Part of a small language model's weights.
Architecture: learned positions, biases, tied embeddings.
MLP neurons of a small language model. Each row is named by its layer, matrix (up: input weights) and neuron, and shows model dimensions 0-127. Each number is 500 + 50 x the weight over its row's rms, rounded and kept within 0 to 999. Numbers have three digits each.
After each neuron's rows, "fires on" lists the tokens most often at its 100 highest values on Wikipedia text that the model never trained on.

L7.up995:566540479551401546553450584535528430493476458551422429441483519490512511412440586566500554517407423530518511437518480483517491445491534452501475559462381533474519517449485530413471428524393439547541529518540575505592505431517566363519588498513497535559471664482548398472493386519467467567512500504516483494554544494512585497421591526429527456480455510489494478532423453464521500521512
fires on: "il", "in", "tion", "ta", "um"

L12.up1073:414583515393511486568410465397441516544523482622520524570468498480530626457405537560500576440600514526565431533437514533484473471505509564471432501592539442519522545493532497544382419502523481553595495542478515450479518495512488479560372527537474492441579541504523485426442503493466500444430500432567508444543468441423497525486554461542544498466551369464489463562466488382493549469547
fires on: "."

L6.up1105:507524453625399580432540532346522517485499465485620381445591522518434477482378449524513491398549481494524474570540510485425469452455428560403429478482525467478456559539521519465575499524524475492496460540535540569485458480497472539522488518513559609480462563472467452451510473586526515520488526481536605474433579484393469532466424427534494499522545497433448494514575485469487384587543
fires on: "i", "at", "op", "od", "ot"

L4.up636:471507522493557512423505486483582467554619419526548564524444513515473600484453512509587555540524511507507349615504443544480368441492567460491481547522395527504457582535482474488458457559607512572518508433452474466528539478477536494406508564561553524553393552550625498483433471411528460475428532574397537437572485487528500515502465493481497485479470421505469550513421516466414547537586
fires on: "tra", "u", "la", "ed", "o", "led"

L7.up609:514446476537494512488479401487434494458568477579503477536559474488476548412521430504508503511467531534450454477483460456466580437471547615501478440524527550492461417558497560535472500490537535506550637452446431458504563556602508459484366476483517444651463553539503500447486512460580470532557474485484600514462527514472481531424536561491487535465534440590456560467534482420542537470549
fires on: "ance", "ure", "ed", "ated", "mate"

L4.up1031:529532502531387519540536444541505437547561532496486549503548435466557564437515478464502534434587476609419504548532548468528435470494454495506474649592498479501515482613528479455519478509492422500537467542470501499510428531480403426503511567474511577466488466467551471479459527494530525498478506513451493505495444498388341447513528549446483508466526533497460555449480410437443518447517
fires on: " (", ")", ",", " ", " was", "\n"

L12.up943:486657471432524607543469474510534454532525481493583418555529477481571533490440435510467497452515517502496446453461469535568518543464472540470494525438500445529410545538431455479446510481496481519458532491550431531446422425328504493560515509506480499507556487457439509344502436432576460396581541526492594478508445524487566524437486520564573545541619514365514521602567488463418460502577
fires on: "'", "\n", " for", "k", "us"

L8.up83:492485507430485539393580411563519495510502495513533450520449511499506464489407369468568508619505470563530423527522463478549451537475493463535491525504452550520542516524492531557517499459481483548502456597501454460520537460606475534506415494475511426543485504555573492481454425476519544541448577559567510471570521493502412345389514524580477508500467496473525518528438403472558430555541
fires on: "s", "ta", "na", "op", " to"

L4.up65:479565507529488593441518516474468390423595423547512506507580410448535513500494575439463488465570474552447492636406481415525413447439520496521410497568438510438569479526431517518377392546460504591520563476572483554474505467525426481532475565502524511450482509510444529491439422582478488407497493496625504410459458470537535495511541605466429399457506479522587531484383478502430549544539
fires on: " |", " 100", " as", ".", " 19", " 0"

L8.up23:440440538498468478509465560384453499563464492518447499434520521479518544541534515459481554563482524554425527536562516491554402481437460515462566545499511536471540606532530562508455489552649525504520533544516514583517488565543565520490477436531536484400471413568521593522565471581495437448484503483442521476546448444571515508507538540533527463461490498446437525497451459466478603459483
fires on: "s", "ten", "ing", "om", "field"

L4.up331:515465544541370604431490554485525424525534485460470467458540366493516471477386494543501491536528499575447458452529545503574459421542555519483497588499428484481534526512510504425533466575537513495632489518500543478490429504490482486543530508585483515496586499496461513505503483490565405502501485490508604498499479429493488488492611490488452479518578515562529525459512382413505484506567
fires on: " (", " \"", "\"", "\n", " (19", "W"

L4.up511:558551651513384516439565478536443515462542510515434429451545482405476573486420533550400477498507526490521421484543483489545517489466543485452418504521502442569511376493526508417522479539484466494531540623530505472531566491450487491557447536432519555490429500474546581486473415439512499421561499528500535378548637502409465500496508635523514503451529592410470615535476482440446602456531
fires on: "ment", "th", ":", "-", "tion", " /"

L8.up555:502527483495338591534529512550482488495463496541480458454609527465511516520547554523512481556597518584434503501555381504456478435470521539442422566485526547500587519447482471438429499499415452511558528584515598486490509482496557525508493511582591516481438560464569537457460490415489478578456462528500506435502494412497371513494488506518519566464561471438375567533498443434549561522436
fires on: "ul", "le", "il", "un", "ha", "r"

L7.up721:461513482524460512557405516584473391544569581513527529601488491415429456506538512455453636514431439579510471555467427481530475509568520666579457428479484560524610477432433500482443478513443439567515434557473429521568450478508561533465494542560503468506458535540483476498502505558487473444537519449462553569511518539402478539493564534608547503463522514499490502431442527516412516497516
fires on: "der", "est", "th", "y", "st", "ong"

L7.up1079:493467553527472487594484523604496535382428465590428592443533431518484573425524639460452506465504503555452433512499579533533478475441535448520546520484518507547524523453520592457499489488424473484511513497438455555457429451507463447582456497467519420383435541475499610502574381510483476529502506501458493496491487474491395472519511538569483532575468482442438478546463411500481549520543
fires on: "20", "m", "us", "12", "I"

L7.up317:562496587532439486515431544494404472505566465465497504571466501422408487447444427481436494548475409590480589491482424434500542487430554548475521457546476496527440503493501488415478487544415457466456463496534466534584513570473471440556497596564508490526466564489554421539442472447463430537483470446521524549512574532476503481510594542496497518431486457469484473472519532397416552542530
fires on: "t", "y", "th", "se", "el", "es"

L6.up7:530445465424525555526494528432510500599537506553504522538436581472570417445588505547451510546522571432435371556414530483560476482423441460543504454640507557508454504568552508439530455562490444508506476480454497610510583468495483468506499488460507476478451621487460421572541473485480454466584531505443499477450493437460556409430495530470416539454451563491502560390471576491533458565576
fires on: "mi", "ch", "li", "a", "l", "lic"

L4.up1098:472514490475488528472440435541581416600596504469539489480510426492596538480462504429481538434632559478458404512458526426509389607489464415513505494628449491536494572575483426489439475520499528489510524540488460511419464466478410431490513472485480507532448515508373550521433448389549498510545502492482539466544417471538449415534502548516483534499504512486505602461508513499454542567540
fires on: ",", " ", " an", ";", "ci", "ing"

L7.up604:515506514423461620491569432436445524473494463473517537528657419488474512463521499528445452564521451519390474514494569508428529388515465535490385493481464491518538465506555469514499454497445508476576435511487409443495484516419469485567515517515527536457554481517567399478522529557496483487456515464467462466492499513447513508492484411444444581463508475513560469496505458417474513536469
fires on: "ment", " season", "rd"

L8.up825:423658550486526511469643501448472512503460526451554490526484477468497471519495544539469560547504550465477490529558504469559461481478504552584569428546462498530509563511468448521427528470617448557490431594477558480574483510598436508466438466527519542471457357641529584475589473484546432505483559455494537415529522568499479546459513471468537492518496503535457460399432393452520473533514
fires on: "er", "d", "ly", "ri", "la", "li"

L12.up248:449541427583402516407489483482509558548499486513582511532497448504513646511575537473538449496506574520487474543495553525468439423492473550538518501539437551486536553581502546443572442600555517504539515480436526556491486364451483484488536484510538553527581446548502503441497544528557409566448520558496490539491450496469381535509451500543489451450554522447533465466508519520537563578475
fires on: " Di", "i", "ri", " di"

L12.up897:485538546480509556506474566483526438555609389414552497511465540409536502511545538453457565421454482559463513573548442510530464466548468568489470530496474495498480557537511402518420473450536498533515511553477528569536395501595459552514531570548485577482472449448508466452629510498476501397565543601427501586487516522483513480495466503409468485495489458443476516487440552461465462512539
fires on: ",", "),"

L8.up1093:520473581543442500623488579445509482527518429441539395494502554424530528458465473553499484565518535476446486467346477442513424466511531548544451500519488522421495504492553510510547428538563504587518505435573481522488487519562418512436442379510522414523569510515532429509506468531599476382495517530506540460554415461464507559518463625500455460473535456540535515536498486473452480464584
fires on: "s", "ed", " up", "ing", " 2025", "ap"

L4.up1012:453552510523483622458495489470468490520607556581477546470468511503458491494536505492428473499647521559495480557527487457519395438465507513514414557486451502467508536541515487501420476593520549495524473442613402459468451521433411432569400567478525465512492481474448583558472537540534532471480490424622553345442539448540508457489466480512435466504551466454504506539488439496499477497533
fires on: " |", "."

L4.up921:548589525496520495541426527541475556533530517503454506480468422434540462447477567542452492487438523563530509469440397427519532557444523511439394456531491489491543423465441486501452499577579489427499607514492463516440448433520515453578519520449513495583465588515508500477451409468520481489569515483508518532442524484451385482539586583506535492500569450497559507488522487444538519502504
fires on: "emb", " pro", " to", " support", "rect", "pp"

L9.up1128:497483498515508526451648449494462462581508490570421488454444568527443583550356441515545492608504500521456457521603536391463523429538458508466490505504421482494490519481458446465512548477496544468580505466494547502551470469480515469547546431490489484535484517532537387557528554480494445467510523544487600551487473535564415653514428507478546473546518415518531476437483582465577486459489
fires on: "b", "bu", "ance", "n", "al", "y"

L4.up560:493514507561453553490528514514463497487513429548531584482577519372495505458440515543500550349540515491507526594458521455445405481419557447512456496547421476603532551498451483476494382467459492469562500488634496578503441550621463457532518596488536525466520498432527599564458423468435424417553504507492532367496456454463490448440498561556471414474462498456442578511484458498484555450523
fires on: "ex", "x", "im", "ec", "m"

L6.up379:594518511500438538490477476444516557436567471524459484528530505506460539487547537357497492505572578552537452585478427484507522483443600527452460470487475477552569490561456475525449461571536516456496516459494423520420528446543518468442525525514529517558535478478607540594459542585529493500435520434502543429412461383534395456524475509451442464462456455506584589506493461494468562442546
fires on: " |", ".", "p", "w", "ang", " in"

L8.up882:469584524469476512518518555476383477492552559488461479511543518442485547510502430619528463524506447533511470487523492501517471512510508513523503515546522526511467460473483515517533530561454478636480517566428454495489494514477448525606493514502532499498508480521573463533463465494465549595515514519475535391510495534458488440401439566511442553370518417503417547535519471458567477495561
fires on: " of", "le", "der", " the", " /"

L6.up689:575465514471545520541511563484506507459507539432528454512405488519534547435425528564410534547513513615478598470566392490545473462501472454403482516517492476509520555615487458447547406513471452538570408487524585466541489495550469463542498462522529481540373521440623549555415573507405453460482511585509519437435429538529454502577568540494504526465532434509374456598433483486475510481541
fires on: " of", "le", "re", "e", "d", "ce"

L7.up1154:397553501564484534483465482537568493499444551576479480428497507420510409557422444502475534448451507587483487495506551471492451534493460457530441529372468567595594525476538445463508499426517431521499467553599426488543479449491460516478558432576544512535463506543500495364503453537489477514545571551439494512459504475606472434493593523429517531484479499518580460469493446495580541585447
fires on: "s", "c", "b", "t", "z", " based"

L9.up863:600477609526516476490493558400492454561509500490475441531506448498424494430572488440514474397553497414441539462413528546524403447440498481357475519583463492496589525438503427456453566528512463478551550448467533573415498491388485485597522601514532473450458516515462450492537505482617457588474463495538537544496431525490465481494545461451549495538455429446526496525490462394534523447533
fires on: "re", ".", "y", "art", "ist"

L7.up1171:445516585569478532470595442388509483509446552463432537409591512470447466551426539611441583459599492563457483502467476446493504538505522483420513508407516539471469481446441506437510526486478501507591529495475487457526484503524419481539484499587570589553413450509609532426488461586557511481531474451551472467465497514485430422605559512459572541397495372482469487509469500485548518550487
fires on: "s", "ate", "ed", "le"

L4.up59:445581553437525551449486443436527427483549512573519483547562495472445501539476518442532490433529506595506496434508480414557485405519430569436507550555504521553571537519470459460403537664480518530557508463556574494430549518621473562505490530526537460515470510486655479416449492522491472439458500462475536423428489370507497465490519556466425467463466479484543559522474438404458526475568
fires on: " |", ".", " ("

L7.up108:519542541440532503573498510414471501600507507448545543510554528364439466496499477567467408499536410537417522592514507480454468496464539534472492464495445514571589497470396503457487453455552493595562474432511531469482540463484332438578555474589518491494507618564534450497502526509616460538501455509464514466489399538462535388375494470425459476401484521395539411432490467473543387516494
fires on: " mi", "st", "ic", "ar", "ing", "th"

L12.up298:443459580519476544455528552439527438516497499521451480417527447615495537529466433370591503622544538494461487537533464411529485485497575598477513596532497435515512471503475494507470514553486518504518498477490503429503498538445510516575515470547575540495484551427561525579513578476488474514432573501524445519481485467520444520498422475440475497515575469398570540597569507469502529521522
fires on: "==", "===", "wa", "at", "ot", " season"

L6.up1194:530519555549474495461487533490539562419512475549465466415579557499496634504468552543594468596515518526490477406617519526469473464503535536408485520495462499536567476495522454450528455504543469489512485556507548509475402483585444443493502486495523460530415495466526499523450514478426533547503452579510551547481512562467421456446450548505466428499523473461395476629476420404501527422528
fires on: "le", "c", "il", " of", "at"

L4.up1124:411522602523481555532511474525542472450548534492442448446493400504540570492461487560514599417526470555477488535474453499578443588529574574563496454469479445516506490611450395424497412534472491483538468568542390453525509492483392539545529417526506538462496483548438503495496454522501485541541507500448506485526364450512459430527503584517426562467538559479486498464411466494553568502572
fires on: " In", "In", " the", "-", "\n", " part"

L4.up269:545516583525403562468506491462510432422554464499488483465610335549600485516375444580439447525568517506482471465480399528585443478437568525450535548504418527483574533480452444472517452608540575469655506549480468491590432524488529460608527466530533530518444440463513534506498475505554502527496485452554492483453522493535488514492570498469532496443590469443535516584444338426494468504569
fires on: "==", "===", "ome", " Pla"

L12.up1053:495523483547425528492482508561472548508511594510437472490505452455595599504465469430428484481492611430541403508441409480475438450444471492487557503552471580441502471533502512425508531559507460528506544484477530510513541460441517458527523492536535512524538635529527508527490511465542496566471486510477495471427339438482493532332510514537407409464568566575488566488477472488406551575412
fires on: "ra", "amp", "ri"

L7.up457:527428564477496505456594462501493485542453483634453462517620479575553479446569555502540447736530540499579501541341434479561494508471570465424508542457419625428448497575565481539444530623591469449581492543507477514489526439429507499470506504533526460401574512529501556527564611467507505532605483470517490460540476511422438487502475422444513512518566431506504543483478509479485453551490
fires on: "at", "es", "men", " champion", " election", "rm"

L8.up1154:493476482392531529597471488568567447522517404469559533470486495510500597471483599376459542418487536532487504516470494543601545505567448411475394549535501480528557538583515543452489390523471502500559411543541470466548524448517497439468607441460527525483560500550487559519503540426464481535508554429469487562498531497480507495469473503491455538514532535505452538446584386540460519457535
fires on: "c", " =", "ur", "er", "ing", "st"

L7.up789:410512517441558613556540470373431568470527526522589542511522487503434494433522488580547526456568511491443589621507541408424509500450542533482447460535549567454553425532508477533539498558538471570505499444498427539432486537509379479580486628571514512457530415493519481480542569573520516545463512515515470467410417539511492498504505424431430492456565449453594411526503503511524424529536
fires on: "d", "th", "rd", "ing", "nd", "b"

L4.up86:520449511543453583509505487495599440481491525481461430493546518464470487549508543512475452564484509484550463458520493402530473522503477496515434478483489381646572490475519535528513466643484546525463449532552535433487490409514526468456542434527507449517514547507528429496470517472398541519450518449467553614489525491433464435398521547566436487460431469540474491526533514519510453563514
fires on: "ni", "n", "th", " =", "ie", "f"

L8.up763:510434481504504539371520490588554498498478411487486519475447447561577589538473527528442568495503567575566444495482547471552505486539500573513488499524547491533521534555486403455511501506481550559570510588558483531544514484587514404485559507620510568598579455432544477471534454493605451531414567463489564569534562530463441444473531416450518430499590538523468551473530471410522536483508
fires on: " ", " as", " |", ","

L12.up1016:457526467489497548647552514509441503472539515482554526474553532482506502473432437524419524493515595504575548475552552499532498492541464551518502447468499389545593544547405486527489477523526502554496557544484549470470517471556454481593409499517435548474519469604484536508454473462509493554453573459489566403568442522450407594573508459542551574431517551450459471578381511485427489461527
fires on: " ", "d", "."

L4.up534:417502540391505522464487495432481448514521519471533538434517483493500502478477585505509481487564397574420573519506482487487493453522467492492469480557460612576590490524470456521491489533497475427521472606552454558521483549494474405512499445518520484443473497557525504506508444454530406532438505576391538491439498545509449492520469387493533472495569449425424551386470513520503458539481
fires on: "or", "ach", "ular", "re", "ar"

L12.up393:463495432609398498623461462495408525538524410570522554533465437507505535503512555483524569488544524527481533557468479460551528545391580480456607459544512425520487589479505450437464496544518474494419560475503493501537487500518483380483463465532552506480505561479541561513544451441470441441545414454467478439520497447497563389541599538530481403503554415502496516567470433493456565469495
fires on: " c", "im", "m"

L8.up188:449579534559499514419564502506625410526549499460592505456522430484460468535395556523581571504584438552459353516451490370461596441571507541517515510391506598590446453434550575408473521513548528535552504616462470446521454472481398475500485445503552496546488443459586520398468504480501511575489541596417543496478481514534431419475554574506528534502486498534541445480482452475493553524507
fires on: " and", "s", "t", "ed"

L12.up1182:424520484579451560515453464459481499488510370507496458507506472451484518499545540462499497453501486476514480509463524489529414543448445539427569512585484534482452522535524501462467429516469529450437453483439515457472562531583549328464501458502483539486493524545540535473577406436450427501486521531502491486553503473402447515489425385505525543505481414544553527507532455481502589443566
fires on: "u", "m", "an", "ru", "ce", " Pri"

L12.up898:561568565445497558503473570462486462493625380417498465527461479459513516524479495520551491493532423467431369571559505411580434490369580558559427515597498546484490545557515476498458428517495540510526567599523528473549435492460407501505523490565517497515474446495543530554473534489431508531507539627404537545509475531559479425518526557520564536424515474581500404488512491525482479510517
fires on: ","

L12.up150:471485541555461549425569553458453455446531453541482464476495465494543516520494481597531564586473432548406536505533475368541562424533518462508432551514500542445524575497477437435524514572570428439522553542594448533491484562465380377526539562503519521534475403594468415522528481555544413514559431585420556523456522434578515514515460495409499482522510482519503534480548536472615388573558
fires on: "or", "re", "ir", "lo", "ol", "L"

L4.up505:475565521444484552525493525547524506509491426507533475456499406501620496400467405536508516526624540471461474535547544517575461542501475528521520473557454500481527558684521480539512438517537491429559426546446464465484460469458448490513541466517445475455489472535447540501450501468457454466558453457469513486534471432515435516500484515473391475484528531492459504546491472451453463552537
fires on: " the", "\n", " The", "The"

L4.up393:526618575515410556496569442481482418486602436478494518493592436516491513471474514513500519575530562549458431470480454467473518497499463630385415596468496547487547537515487485468556447558511500531593449487544453487560547535470427494531474507551515570479532504479564495421455582514547528483493479504418477459398503433478390479475515515470355532493630512486499500516453441444507550478535
fires on: "\n", "===", "=="

L8.up665:564557529398495476592518543386400477542483563551539458530403525575552529528483425450466458402506498464526452493516518529473424492482467510458497476578497515465554463450461496491454446526483525443572527489503540540478559542482508482572521453531515450541483562437491533540465436494508467532580521431532505532397480428490562496451521457490483471483507497487486556501445413471500495554556
fires on: "l", "um", "ch", "w", "ing", "na"

L4.up993:495509472540533585471546480548514489457588485468472458477503501423506512430546610524476478581544476547561452541467469489560450470458572493442577519474507488464479530541513500510488404547519425543533409482457453469438508562467580573464505529532512551450613494522533503496487457437478495530475530486483520393493400425481464546546493634480417490430552519494552488498473523500504483550520
fires on: "ment", "L", "ig", "our", "ach"

L12.up1008:426484533465484504486483502477521420658553510530500479457466522521543587514538534504524504471569571529460493474529536439426463430558516405470555524520506538514528655537482484544499429506519480513497462559445421448546531476475334498476627532547479492500473541567525500465481471442393468527572585465477498459532481514558459472512467538373556496495539529431420543560518415515561478520540
fires on: " in", " ", " of", " for", ","

L12.up141:525580488475531503674501543450485557580518527473537516489591531417540561526541568542580413496549574513546491537487524539411418471560558451525513504583423603498548557511531530549394437488468474556523480458517493468521554461474376484438427425492472457549527540512549542525456537432487493483554548504443485436512512433527462529493523468371457431433559510484469555552369560442496499502462
fires on: " a", " de", "s", "al", "American", " of"

L7.up97:478471536451470596543418503502544426521512419434534463495533501410488482451489488486540523485569628539547450532309566542592501547448498494416451517525524495472516541549476524500444502542536494461570521516405472650457564462525523563404535492449540549420540472478522509415468461498497547500611512496552537513521607370509354471477554489522477421479527450549504551519502489432501551584523
fires on: "s", "om", "te", "al", "hi", "h"

L8.up171:498498571617460478547554526488519485472521511498483388549472471530536519532547469483491442521464501590470567533468524540460341437408559527499479647629459431435507453478504443428548541604397546464525438453589564516435466473469497497502552415519553555445510479498523537475554556515541536490473518434503557522516511514526511495495497372402498441505447427425505473538483436459444500465509
fires on: "as", "ce", "y", "re"

L7.up1148:554478492524417456593482525481466461513483411524453364476529543482583480422471581483437589574556443509560539485471473513489535482544504548456447548513433489513497465541485503568426505567441538479513460497610402469565525434536426442548513415429475556460512613548518397478558486543561565480449560450655479483554568442431510507480499444557353536564505467510545568526478477459420468552471
fires on: "in", "am", "ver", "R", "il"

L4.up824:528502547558526576514633511377502431483409545500499486505518482458453448468393525513491557488469564570514454492491477487483547401449481507618521495421506479526547534436473529519506501577474467526510488518611516582449473500565555565525565525547556532363515475507583579493471575525466545494447537395537569505444569422491478459539427461523408447488463478502464515536506518526485500445512
fires on: "tt", "r", "an", "am", "em", "av"

L7.up1095:495557602544360542526522481527488453456493397549403540508465427478575633498509482519488457503505530462555557478513529442442529533446562493481425509534516404575564518538498467480492474508474394571526534520562519443502503486604441480526514632540528518556548579510548547521504479509492433427493484492516525488537500494453426462493539593509439535453513496410442524472627516501506566498564
fires on: "ad", "a", "st", " of", "est"

L4.up214:439538453551519536628459486489396515538546478549489466513489457599461482521491495384595490544476533551484487477479440406431545471585487496484541446492495546555488690561575460555485613478452489497478459492466543344457400492501357490528451476580520507467639456493497503394531533484588472454534594608498555403574488483531539472500519497472514585437484546513550463414443482468486501567529
fires on: "ers", "co", " English", "mate", " 18"

L8.up500:504534533489439513549480562447487483537454482483421512408486584350548531532461515466499451523573497483546439492568483518392525510472485526491493466431385510472481508529489464401454507490480605528485479590492447471560450336514559592620563550562507476566555527502481484543476538486471479493477531456481575505513542482568456532460496479466486489476524491473419552531496414538504585445482
fires on: "er", "port", "la", "ti", "y"

L12.up997:542530612539549584434423469425522554483498414599527497394524518508448541560502451511583506479474487437553465539469458469466442420466592516450421492631415493529457493510545419535448501529461521515539559457487449526570529437422483505548560583480499546500478484506530561523522563488511504463471512490477592474464537476504511509367459557552526567455495413536509406485482518512504467546480
fires on: "la", "l", " |", "o"

L12.up30:456525467545472478511522470484540482548487478588432457496565448503608582459555482495410440562501567541445564506442479514467497493475497483489424525543474441578466494511426511440509455504451458515569570485477536403589601526423502410445424512491528564460474555507578541537590534603505429585489443498513501498478447421566443550363495499490535526510506544434501471509486477539457533486443
fires on: "ru", "ri", "f", "st", "mar", "la"

L7.up927:510468466456502572404545456428554620441513429529453396387483567508453534460417472510528538549451452426510606535521528545479531509597466494475470477473490587546513523516467569570542486485513371531527455446576473421547459489512492572531520495527476484562542541520602485520509471612492620513542536518543547547443494470548567490347410512540512491473437445490433451485518471467489516588545
fires on: "y", "ta", "ig", "ma", "et"

L4.up550:529537555460385501497562475502504544421538524525466438428490509511524498469452579525487432614512435561453485473597541550497519398598527632530463531539496430507567477495569497450502508568451506469577538662377549490494540477415422435549468367476508517488388583485529430495456533554543544591434484493439460464418459557442503549447542515506511566540542448543602449472500443465477495590509
fires on: ")", "ment", " had"

L4.up810:552511496562498456489582433496557510528501484471418572407510453463606514546559521495464489517603478503489535500503388475413503504556476540535486488336556481535530499468451374533574495483507341425498500463665483475516511536532503505530523507491484532494455543463616638471514503535498541434522517421521554474488545432402471494554563586534421520494511487573388497574562517491401486479502
fires on: "ly", "st", "la", "ish", "se", " of"

L4.up1264:552449497628601514398533464397481603609601490556553503496468523521428536475459506516502408557528491455544399518482519515536517502553517509518480537582462548488460443589464481424493471579538519554569613487505499487501583511504569448434506539534526479647381477539597484414514478536544429457522534469537471438507485506560516500499558494518489415466510515566527525454478523424512528493562
fires on: "ance", "ation", "ing", "ence", "ry", "ed"

L6.up234:478518567572539550511468492466497507511440392456596545412500507352514459528542544502522534564515457513495505541447432412546473518415494531484560502533453522547507562478490540457454440619581497513534574582460521533503518531385437423588472552541521459540554490592560494426567513553508395501630501578446489548467525455482483442383445458432508490438500534498458475499434498516584451578547
fires on: "ident", "or", "re", "day", "at", " official"

L6.up836:454556570508564555530597467447466441488441442509588522508578508428469515496451454524530525560515535521502489520467547390485513515438600656449512512481481502547576499531508483481486448465549541513542490474465469447444495543561408473497514406577530558579477455528553464453534472540505376478481537521423476489518330482385495500547564613473413505395550514500482437525515472410477510546521
fires on: "s", "'", "th", "ing", " Cup"

L7.up514:539547466445514567488481489510551494543552468522563537541482537480546442494479573428475528517534488524412526571520422472531502400594447474523467463466447437478534474581515460510575529508498483497593472486470480529496579514564453477499520569497512523366662513602561487503462550491414555449488539429594485534511442479502517519413474358435365441537467493516525605506543442443530555461590
fires on: "er", "ur", "ma", "th", "g"

L12.up618:436495491570465540555475470426555482408449467493589405582512545489516503463473448486626506501529612566517470528460562452528517571425556398451484557506469472564438494619515527504513531504461393465555376477460432514487486515543541530410514474530575502433543532483439571503476527530481477566633519377438528567542548448559516542502439414533478570476568500499531584513491557479518509472543
fires on: "s", "tt", "gg", "al", "sh"

L12.up224:519495497561482496436560561511552496442500534436534506391499467357489508455505499518516473483493587563548479507468471396500469461439567541461511418481518467472458441418543588478474421452549487549535426593441565562636481459455381479524502545557529490553512459518519532412443534459541442551526504528460530518479481429523536518558517500485487524394553504548510502508450546460511577544505
fires on: "s", " the", "t", " He", " he"

L9.up188:450592598396509586542498475427518391491523534511501575547556561491440512521561439476529535520629515477490529499539478468442472447465520533418487516563494574569593531541436484475397462467584529494481570485567466535502425489508388499508457559508552442519482460526551495396455464485538392577510510502475507477542470469474535434567577515471489527382446416482462524483470415453527598545524
fires on: ",", ")", "'", "s"

L4.up523:502550578455419495404629504474552428366453468508421536386524561454599574477473625497448515443579475504522449565514485416542403438580494467572400495468405485541521505478575458486415403538508600484493449553524491465567512495437455487547479461467520468582477416477514585511545462487538468658446510581432524480567539511439473479470465523470455534492499521480442495540486522496503485471574
fires on: "lan", "n", " would", " major", "–1", " remain"

L12.up610:477625503509471535549487464485571427499534550438565505460598444494536514538435497506473554466503531557478499480436574506528474487415463625510539581531571507523517521513475480364496576458508512477521560462397507489457415540547479513440497566562538461531553433413532560420536400430543568563612485619456516515507449551574514447512514465439582444537508471399490427555578476439511455539557
fires on: "'", "k", "re", "f", " Ba"

L8.up166:485437445498499482544457410551542501506597482517525526451546456504452547534493508443500456513476565563529478468480517457568582442503538562493401501595475561523428488521522371395486556499506486493510482533477483432589483464451425465548531516533501543438547534552614464437551566423571480481483572500500507538529459525520384414474551481455579535472536489482502516459458461400532507486500
fires on: " |", ",", " (", "\"", " in", "\n"